Weights of a small transformer language model.
Training: 626M tokens, 4778 steps.
MLP neurons of a small language model. Each row is named by its layer, matrix (down: output weights) and neuron, and shows model dimensions 170-340. Each number is 128 + 24 x the weight over its row's rms, rounded and kept within 0 to 255. Numbers have three digits each. A neuron's up and down rows have the sign that makes its largest values positive.
A block is one neuron, or neurons of one layer that tend to fire together. After each block is what it responds to, as a language model described it from the Wikipedia text at the highest values.

L4.down23:141136106130123109184177116145130114161145135135141104151170138162146148128134140148097141129136118135094103116110134139146094118139123110133121151165152078165150101124088128144087131162114145161157142106080125142134162121128137135104122136143120117098130047060117142136140090096159117159159095128153146097105106091134149164099156121139086088150151129140090142154115137104120161127160142151090147151104131134119139159136129130147142082137148119119135122154092161109117135143115153114196111139105151115129088161130
L4.down213:129150162105103072137129111124118165147098094140079123181131134149107132141123154166125102111147130163089150148113142106161121091164129147147118115177156141123145133103129098143147139129151107140127101097123126120111136139103110133134140078147139065138129131168136147141103121121114128114093149131109109126105152152121143140093099137107140115119132122128110145140097166078138151103096112129133063157147102118116147136156131149118120111129123131148134138087134126100146136152086159110132132164148135134143126115126
L4.down232:106157150166183102135117142146123166139105102161117129144170100124107134123173149123121132103125128116095163144144134135108173157139123122104091097118133132133118115112135124100180138162121089090161140144081117140111135113121168169138123147148159093120150116169122159139112131104142114085131080162135144158174122178106127162131127125153128168105134120108149154124167099107121146117097123129116123132116066093124094138143137099102108110090112132083165138116077156128141160138115169120099114142119125113144095147084
L4.down253:132137117117117071121150143105179136120119092128165136168171090175120116118136102103112121132146130141088139104194119107145142152129096160155133150137134141157146159115113139145150144121165139116096128116134104123136086141128105125114084139142125118135140124155174159100115129118148135079100133057113128159165133191138156110149132145146130110096134097146160169169160122129152120136111154141122139121120118117133112143153142118140171156061125138140124128148121094100133118146128134118130092149135142162133124138138
L4.down348:087142091094151109141067151127143153080129153159141116108114146147093123181106131115131123165155143149067159145088127161148163096113131148196141114140181142103107127151146137115105107122128133163118121115107146082139111091157162128127143107102091117144149151122155162154069155156137109159160080106155168128108140155080131110125053136100166171099155125109065109146104115111149110176106089107103163077140152130148106125086112178156162132131124135206089125113117092127097146133135154124110105159161119096104101115127
L4.down387:155088127179107085133124155148103149129127167144109140157091086177153123127074158119106129122135120093164160117163134112103103150123146122157095122140159112138136146132121133102181118107135142185131112128104134157124103142111107111105133144144146090109097129130121136129151073122133124173100128142177121136160103138111152085165129161093141158114147129142109086134098152109077097115166092085119087138104111146135135111134093141143180141158103140111132147093132148129064089097164130178127125153157123145103145163117
L4.down406:157085149137089152169144143137087110125122111142120119160131101095131108135145101109143161145135135148176139162104119094112120084138138131115126146138085131123137113122130066150144143149115098118149125157162107143137115161130142128150148176112141099113123122121095125119183135128095158089167125114161155119165079138141111123128117100120141133191175148160169145125088115132116118099136106106162101148140145134097167173159163132146151122110133121105092121106174121127171116144132171171129114158127114100117090146140
L4.down659:114123109159167117133139134094108094110132135104196130113106079112151147169172098160107157168093148080131121156167117139132173145132108104128120113091119151159129135120133183122131147112103076125121123139142131153146126144117141128111191153093142171129117120101124099105161113141099114096119139115127116117154146180120154134111120140153130092133142088131117104128169156115124159119149151127163123107122133099111134104116118162145175106121134180127133160094116135127142089127119113140114151147097156139102131135149
Verb-ending tokens in narration. Final pieces of verbs (endings like -s, -ing, -ed, or whole verbs) in running narrative or explanatory prose, before their object or particle: chec-king, kn-ocks, sets up.

L3.down402:134154157132146105111121129116148120131143139142132115083139108106196104102128100135084151126088099146139126139122142127114131125097129118151102133109114157113123104084137066126123166121092148166115121124141100121092151090091122157123163117121140145103094125163113132129107148119106111097145088140168080123175151087126146156131165124121097130108139146130090126132138139147117129112117199146140161158109139114106119150143119094105134086114145156102145107134138124155123099149125188139110139164119108170139139116143
Mid-word letter fragments. Single letters or short fragments in the middle of words split into pieces, such as si|z|es, Cé|z|anne, bre|e|ze, often in names and rare words.

L6.down126:144109144101151172113117136133077123151134096122163096091138127105128106127073114095151142129136143086108167158138116122123129117124143061131150119150128092100157117113122142122115109133118119127168149123134147105123145146134110127155140146134134145142160142137109104142074155135142101148111094105166118127161178178129107112143129105099106154138161139094134137111118093110113140117083133128085125157155127099154153120150091136167161102147121127128131129148128078146122156125104171106132137103147149112144139138121
L6.down204:090134154136141174108151134143078112130124170094175153129132200078138186120130131104130113094080115118106132143190128177131138126138133121102137136103157104117093102123146113104177083147113125128169169118177099123062137152105150098105130132158157142122110150142109154160174146120161113164109131155173129154141125131109146118095129104112127135133153168086154085110103114134141134124122111123163113152147110137167099155146152128146150158111114111154161152126108127167188127122124127140118133157136135162108122108090
L6.down240:147145139123147121126101115146097123133128106114097139134139167099107169105095122170112163120126130107097138132097136111103147107104150125145113085166118120086140112088111163163113137141086147184148097091180076135093131148080135140113123099102114135122117116166113143113186197136114119161138098136107125107168129122139095065121122172101088150117136157135120118077112132127079139134104120154129140168185105146140113104093109103144126111140125150148123107121160106116123108130177136121124113155119156134202104145164
L6.down259:073081171112119132122133119137094096139135154141165154144110107114164132137122101140150112154118123120140130128165112095124137115101148125112129131129103116171091137147134164118116175126088125085138130094099129130135160147137136107165154076150143143126094102148158108133089117082131106160137082093169125100114116122135124118151117102107120171068117079120137116110130069062162122146117152102091138146165172142144152137140114104144076075136133118142143169123128128140085096095135122136123113101141164101118129074108
L6.down285:144101136086125103129126111166114151122142096141121146141152139141118172157120139127112115125121110131142070148125117135123135152150117151142129131133140106111133107130061132119141173126101143144121100094105102110093149112119102158104161086129116142062131143108168098137167100117140155147098139154135165130163145153079105145126133127161149114128159134142117132112083153108143135132115138144120124167132112103132158119115148107118091102109139140121190106131133134123147132134160152156154143132088087085158089119081
L6.down333:172114122144118132130194149118126102131104117153088139138119130191106149083179141100134101146115116153120108154145134172137111160115123102122114150095105164117110082136117146135100108118107115135133117119106094171094143122132129118153104110160113127131172092135111107103075085087120111107151143166107119129152111081097136169157106147113127088165135124128145106130145108111142099203177109139139147112136147098135113133106127149135104123122148131154150143097138145126158115099161105150112144098076091116103143097113
L6.down351:131161121113084139115118123130129121163136126129170136176164120169134142098112120101125152114192113121160098095149162124146102142154125145148145108133124120114125111117119132133128155089128132138159121126094132154124089136156131128169113146104131154154133126106134128130137172127140143146159160093120137168111165145122165133178077157147064125077115166141088139172112103108143136117150115127094174156106108151118130149145105154145099100160119131078175129116147095120111104095132116114142152116103104145098158143093
L6.down606:176121106123154146122130137172150144104101125098143128115079137123064122097157094152110150129146145115160109094128108133133193130094100111083158141129145123146109123152115144145172116120138132150151117165140135127147100138124112139128116147136102093129142150145126151094108128175085153131138156153143139129129134127124156144124167111077161140153169108154153121089129157130114098105119089155173118146134139084121097143128184115101151101126137134139099081133107145163150098126158110146072160184150097157142122107108
Verb endings before complements. Final pieces of verbs and predicate adjectives in narrative prose, right before an object or clause such as him, that, with, to: ass-ured, war-ned, sur-prised, told.

L4.down116:154112114179130111151123122101102152122134126118136122116150175130138134130096138114155119124106110132172140125131127102112143139139135152076141122118186122094146102132143179106119131138142150128139137099141152181175163119123123117114111127145128146131110162094100159101138084164195130150130146124145175124134156140112165135123146093089128103130147132124142136122120143122114099102144117137124110123108145164134162155151120155115165132117122130082103136180102151148137094132101127108140149190159049110131148102118
L4.down153:153148134103129115109126128110120147086137090093224163122132110098170128135115137128146089057128144108115146135136138109129111141129151108176113136127111126139121144086131110150124117173149099104122130169138147098094136134165142124122142106106104127133113125140154138133148121123143098180123148112149091176134108128128107135112117110136114122115133124110116148122137126159104135121139174142166150147153158127156144117073160185120121146148144107099130156110140130099073119115116131105133160129130108116135129111094
L4.down199:144115156120113107166136122162095089135120120133068155110112192118122122153129159125133149137114105106155111135129115166140117119079115105169146099147079081106151106102108128117144129130095124156128085134137085124139162108165165165126123115122125130111177118137089129088121123140108105156111082155154155085116135112103107145137131134088153147143137122136124149123106165104135153107100157133138097171093099154131100088123160125144116136127154104115128096080134134123139113109112096141107158125095117133174123108125
L4.down231:157118124123190138156105137134137078112096156079089168104104109139124073105134144147129100110126123179131145139119155114116128129071088121095134127128102111128102111119106109124141145119124125113120115132103103076100140076094083167124133079151135153098115095155112112140168056139166134146125159104113145129100154079147149105145127143141109147155120084162108106096128131128128127097157152139074084170112063169124104081142125127190107101180183111130119136115126142144178138112102130145126140100159117147091179154101
L4.down454:144118117115094149124158110159125186153125146097136098127111170138123114060087137122121166138156143133126181155151108144132102111118132130122110134100152151124161110112147155116130165166157111164132134115116126088136088098164128127168188160133147124120173112130152113114119072125074146108106115134159148147134110150127112109151154147165103097150133138122105140120113145159134103140117144119123118151154156151118125136100155127141073097142177099126143155072090129151142165132178129131107140153087111118131162160110
L4.down531:097120112110101145152175126164119194119118128126129106120136092131135190112100109143153094085113131130122126129154143129131097096129110128168096136126108129135145116121127135128158144095184148116184099139137124115138156134134120169139108137149143171125099131133120106101124136122123149121141188070086145135095121101119131150075128111123151134180114165079131176104083166084152149149137155125184149111090147102132140102145098137118133077125161106110161160165106129137096168103146108101121134155150140148138131106123
L4.down574:147111121133113109105105160093114110131122132125150172143107122105109136140116088150128097098114196111140086114118113128119080138098114126133133132148153134188123145125110134101133123150129120130136156118140118121125128147104126120127131135120102134085155119174121114119130140136116094079143088096166122113148139102165131162134126155114177135135133130125145119174096124162112139125157149090137123139126088125132146145158110108160149135123124077063132137138153108124140124131128093143099131163122159119161139149158
L4.down597:127108151086156133137121127142121113120108135148149157153113156131132112125096135117145097094115117137175161149158133152120147176129147099156102157124133108138154140133098132098122145111114119170173150125113140113130134129086142110092163124094105096158138100178135071180153117074113104124117093142142119185150159098102111139169125133075119142133129085131130156117146099108132119156180130101102126151110131128116105139131147164135115109138139143156145176181152122146094116110178111104131136146146109100102124121127
Preposition after attitude words. Prepositions completing a stance or relation verb or adjective in biographies and reviews (pleased with, impressed by, disagreed with), plus closing quotes and the apostrophe in It's.

L4.down24:078125142148150136113122126116076097160169151110102117169100163131087124090115118143125138134147133115161099125152118119137128179131118152150128100143149137176069102134106109143129145126108188105155120150112131133073129163158111123138122101112132115083148149104152135144147140113185147129129152174135122109125094131124139112122140169112178157128143161124141101125108065128140140108113154104120123137098131100096125142135103152153157113140139122139145140130160111158119141123121107148109142135155150137141124100138
L4.down40:150140127099107155093123115118119133129055144116152152124149120149106142133130159117136144151115118129146102126112109088128128101111138109132131143103084123163109151126176114161148132167118178118153124100126130132117103137142115139105101175073122183091126145129111159165154164149097108151138165132175138100103123084120162131134110135108103098124140094120112124114122125172122109141126109123105105116138170116122094104128110125165091163134097097174128171139172106074110115093155107155136136127131092128131131120127
L4.down94:172133125146129104128140149105153094065161126114164123160109154181127149139140103096096114127130132142108138123091157103103114112149107145112138111122145113132108157112161105102121132100166125101135152143129132116145116175130123209112113115098152092098147158125139122111087117120109130075128125135119144087124152146111149161130097143128119147075165146104089136141085118142115105155168144083118152131142139153132123120108187101132128109132108093199135149097149125119135137166099150128141146141070171142149150100129
L4.down210:163142126160120121066151103121156125117154135069104137114146161122151119152159167128080124106143108086111097121166076133157089121141128118130142123137154140136113109149161132118117100109137145118135145115149104123137098121148141193094128147129113134103153128135129148148092120152112109109138145114128136177128104107089113110144127140148115141118140134103122131138176140125148125142159131092133128125129105144126084125147147126103126150125091132121135133141128087130116135098121174119127086120132135145103117118119
L4.down245:143145102149139156153168166130107155126144100071103154138110068078104140136092122144115135110111112095097140058095120122116154103150150176127123147118137116101082142086161137119115117186150127115106118179137125149142141107153126134135138099143128117118148152167133138115122144126130160174111122125121111121159097102124125147122176172147145148163120099119109132118111142142116151109131144162128096098150163107139126125141109139097113135104135163087109201122143118135100087113118119145093125183090107122114101158147
L4.down321:119182086137127076122120119151094133110104142099158136157124131137127138111142088180172130122137141125153124125094104119163123149149164122103108166124133131112079089105135141157132160117132116137142126120134157155126110139125110145168135128159089111168134108114153095136185122117141103147086170110123137134089125173140078141177118105120102137140113185069129152086110114110145139159113122109149080118119129144117147120150112143122109136123155140160141157155124131114132101112125143142143119105109041124117148107126
L4.down492:131145140158110089105104118131131132159167118150134079095113121150110105156105160127147113127126117110163138135115125092125157140100130114125118157135142161138113079156103100118137151166131157159149125149129127142141163121156153124142145190138130125144098114159129129123155117105152131112098091172117110146127158094128106145148165096066119116112134132113141155103130069145138138145151181129137115121116133090139134125114163143082173168089148139168144096127195102128120149080148123114096113175129179150139132098149
L4.down602:125119187119092106169145098069135161130108147112146125122162126111146125101123088125112106124108149143149106122124151116114147166138118105093114142139148128158104126186122097100126125109133134123168149090162155119149125146127135150116201158132133149164145107111110112110112109099173131149079136110109141152130092078192153140134135174148175128133112126122120123102140118151155083111139149154150096114151133086125131095166076105162116117127108142120125086129176127163113117137114146166106123142148119113103118126153
Mid-word name fragments. Short subword pieces inside rare, often foreign names or words (Tackab-er-ry, Dim-it-ri, Ribb-ent-rop), plus object pronoun "it" ending a clause.

L3.down42:113159151156099071147138156114084103153120115120141122130151125126118096138160123089146145161132139138123088119134116099137114087132093149149120117143119109111137133125111145138088100163121133155137173117123135142157115129135133118160103136145142152143122127118143130174124127116132144168112112095161113171131146107125141207120092173148122185138137150143095120111118121123164175115173138141126127131107132089143131086097119107133137116152139131123135098098122082128109110096134108082129157122145117106132161108120
Hyphens in compounds. Hyphens joining words into compounds or names, such as Syrian-Turkish, pop-rock, U.K.-based, Chiang Kai-shek, plus some clause-linking words like that, not, if.

L6.down31:164124131103145081142132109157116133148175101121122175079100163160136154093131132141157123223125096102135133117079163122118125149155109112115125138136084070134088142167087171113142116143127117100115087168130095056089111115126127145189142126130179102123107128113110150130111122123145114133148138082099152118122108098165150113087127151179109129121091119130118119128119119114126092130147114134078095100132117096107148121156135134115107064132125160148153103132118134138161095138103106146101147093130136123137114105142
L6.down82:140087114162126087144160148126121163135176112114150132119132139174155079103149100133142164122107119144163089120092120150122096113131113135147132097112119147148136164118129144106118163116146130118115169148157107135132082103171104112115181126128161126195111128124135119153165118116110152141132107081142165134150096088152110141140112151106130080129120133166111151132125077115148139075106123164130093111119168151119106116152132144126164120139133130144165165101191107143149097156138134123125153136124076133137088124127
L6.down124:095139135101076133141153121107088167141134161154086156143079128125138138128161143151113083118128122093133138140103070148122149115140133156147105098138106144134136095094099093125130109124160095101106131115126166101104162175107126141097122122127106116169085117128139123130108124120172135112138140129124156129136130110097115120120079149150130131122105113140159116119097141133106131092073156152156072137143104085107136101133146102127116108143134094191142154137143151115153135169082116119140153132118146117086145134157
L6.down173:093169122139164070084137125141148149105140119152138141128108154158104125123149188107156165110086165111160165137105108116144134175139128136127139155138117094168115112147116137186125154158096135120171135127131116102129105120181146100101140071166097134132132111090159135169146095165132122125081152154153129162125133107147121132153138142138163129118152133111106101138142121092112111108114148131085136135147121126098125132097152156163121125121097195162178125120110176141130115073125115183113137118134138184157150123115
L6.down185:069135105135098136136143136151089155120147140123133110119141118156111124141168151139087101130166125113109152103147073117146113176154132198178104116132104094135129121117125138093126101179133123122141113102117136101145129141172138130085147075124137107163105118155135125104080149142150116163127174128170151095100159131082129144131123159131102102152130096122117124094121137076155131117175180146133120121142139125110140138128102142134105133132115140165173158122086090169074098111116120098149130143080121164168159091126
L6.down349:129134101088143134162105157132129141165160130146110135110111120137092113111140151130140143103127166110135132085133139137143154109126135157111076125150139095120118105097101161136182112171172123120092118112120156133120131113170104131121163118102134084158141140148110088115100184162161112136118167105140122135141133147111162128120140149119200142154115126159143147132120127075136176087132115095140163153101119145126135133157163143142151100124141115111172145144112117145128128145118145133085158152123172124104101161127
L6.down438:150130156091141144129149145122151095055145111100103101123194166098142145116088145109110108111149111142134086114149142138135105124130146106143128097131072136137139181123123129103128099114087111142148143125104095142146100116145148137130129162134074093130166154146146123129131150118104130146115136114138109126168157155080146131115131122118109113139107128156162133133168150159093149133112152140110144087144139124124119119110131107122129160167116111104108135174167147116106113157144135163129082145118158106135123145152
L6.down552:088091125118120148118132151135142128123158111146131143152100138150119147130082127100119098166102131116118163062158088135082145095091130165150077170097125129164166085124101089113118139151174106115140122095159168103122108127143106128148130101129107108168132168132131144086138139126138131143116184112148088089087140135108132136156130121124124097159128135104131095090058136091132094146084104152073157126108101110128177118107129138158138108127076135138175165147143136141123153116147139109130145150134134118110119107113
Verb-ending word pieces. Final pieces of verbs split into subword tokens, in narrative or descriptive prose, usually followed by a particle or object: w-akes up, mar-ched to, step-ped in.

L3.down260:136140101132117139139135094123166130150124120129129145146172123092165126077128135158107125152148173141118138101139139174121121140131146156146130103121091090127122093149095114169136139160136093124157098130099114146147160102133135145106145108099085135160170123105131069115088142100171131124157143144133081148124138110093159126142150178149152113134134130135158090131168124104129076074118143168155149132138141183145167130054077128094097156181116133115132152136150109118069145128109134149167129130140109144146158153190
Opening parentheses and name pieces. Opening parentheses after a sentence or name, e.g. (Note:, (1), (KOR), (incumbent); also thousands commas (2,400) and mid-word pieces of foreign names.

L3.down245:131115137112174078117132119165115107188132139123079125150115101119102157088123139145100147073123103081112124139130153137102133138165137126129100117114147122115156135156142124116141119104132110126128168145130149112133125112137122122103187168140120170164089117166134104124111093130120142109120093077106158108084138105086136170110158101158120132160143142156130110153166136148136124141133141160135119129163108153143106109128117139095129110117080179109152112162176114122154143166112092142139114138107122101126109119177
Verb/preposition awaiting object. Final piece of a verb or verb-linked preposition just before its object or complement, such as violat-ing, cop-ied, agreement with, led.

L4.down30:165091135128145171105107117113150103098108113084154128107138160139105151150167135101137115139111136144133129092122112137120105154112112095082136155127144127196123141175097157101116116120152102144100095143119100120131147093122138107113150145149113143102116121155124139104069135127154121111153127127155113095103135128123173143158131098119138139136138115157192141136160126134137121116137149130112148085138138128146086110142166144139172129133153137111147163140106149139120138115081151149127137133080144098109150121150
L4.down164:137121126110132118114142169138172176117128088069090114134134181112123123121135112144140142177142114110080148153138162163107089107121136138133121087151115134142106101109109108125120158159171133129096123147175148159135113123109086116137119124113083124154122069155137102149142106146172162158146150115131114123143134109095119127083154160171137129173118154131118171118091093109165123114143098112158109138146152167109117108155115101139155132137143140110135136154120134154138122130141180117102118126176109132116121189107
L4.down165:096111090132127124129087101114146143168147146204145110135158104116120119128137118148115105106126179125101112082148168108119145135145077175115139110128097141123119103101104133143144114133170114126154120108116126132130111139130129059126119162128106102135171139129188142108120147134145098125150168131141109087099121134111141094108105127111147099099178138131069168115107099129164083083159104105125126152115182134149101105141085126156120159114115103114129105188139114121082105108159108145149153067153103145126114118131
L4.down340:084085144112137123083126108105070113174130113135135160156116124149096105121121125127127106108117128142154112111132113107086096124124123137106138133091132129091086147138144132136096141164076131149206156151137157125149163131131112138151090183138155108171115141128142139143145133166141153144120132110101112079100149095120153108142122127104125159124116141135139160118130136107122133145138083151117122157126143112148166142148165092121108103160151097153118086140111131118097103122157130121108105106133151115141107066101
L4.down455:077147130177090086097142131165142153132133180165093161085140143129144099181134102083172101109142142107115106126062139124093126105104136115129123111104163112142137125135130193118130144139149181105109128179132121135184151110094157169097102120114123158168099136141153081139106193129133130160120126154130098107108155167155162104109104149122142104145110155148141156150138145162138117152149124135113153115147116118095106113132126125163150124145139100139152151111112128133122109123110136109118122102100142113095084076121
L4.down543:124155098133158153115103075116107143111154139114117093135110121117113175122087127146158160124122119075069093112131101089164071137111183104121126129130148131158139102125112162145152172142138110153125088107109133127134120088138101105118128107115153149082137152114127131129067114127142165144146128119155128164101127092100104109138130136113145142132105126116168082131126133120113122127130121151103103098134129096093143121132139122121169127105104060139102122148123144161110083126138138104113123119126103086119136118115
L4.down552:137109119094131103152131126115092105172159177138148132143099128108126098153107055090138108098121127134141130142119098111115115137135145092093133132127158098135101178131107173109147129118140148120143157151096131147162127109113102126083119165064120128142174139133122099131102120090137129172127140122107110122102086085119148127133134161152105136134129126154133107127163118122139146111104115144150161113183123125131078149130157151122117161176130121136109097141124123139094138088129156108153154057099109068070103185144
L4.down611:101092108167155085154152158088155081191151106132093147108129114112175102127113082165154138148153158102148115127151089136083109114108131110115095204118101095134097135155117150129113175104163134126122133165106097111132155105085132136094133138100149141132128148123144147124140106111151146155141116138146156104134136098163145138133133117116072096153134107115115097117167123116108103109093096162061167159151107097150157112111115141097139112147116103113164122132145158167098130130145156173185142141171125167108204137117
Parenthetical after names. Opening parenthesis right after a full organization or person name, introducing an acronym, dates, translation or note, e.g. Foundation (EGF), Pu (1898–1949).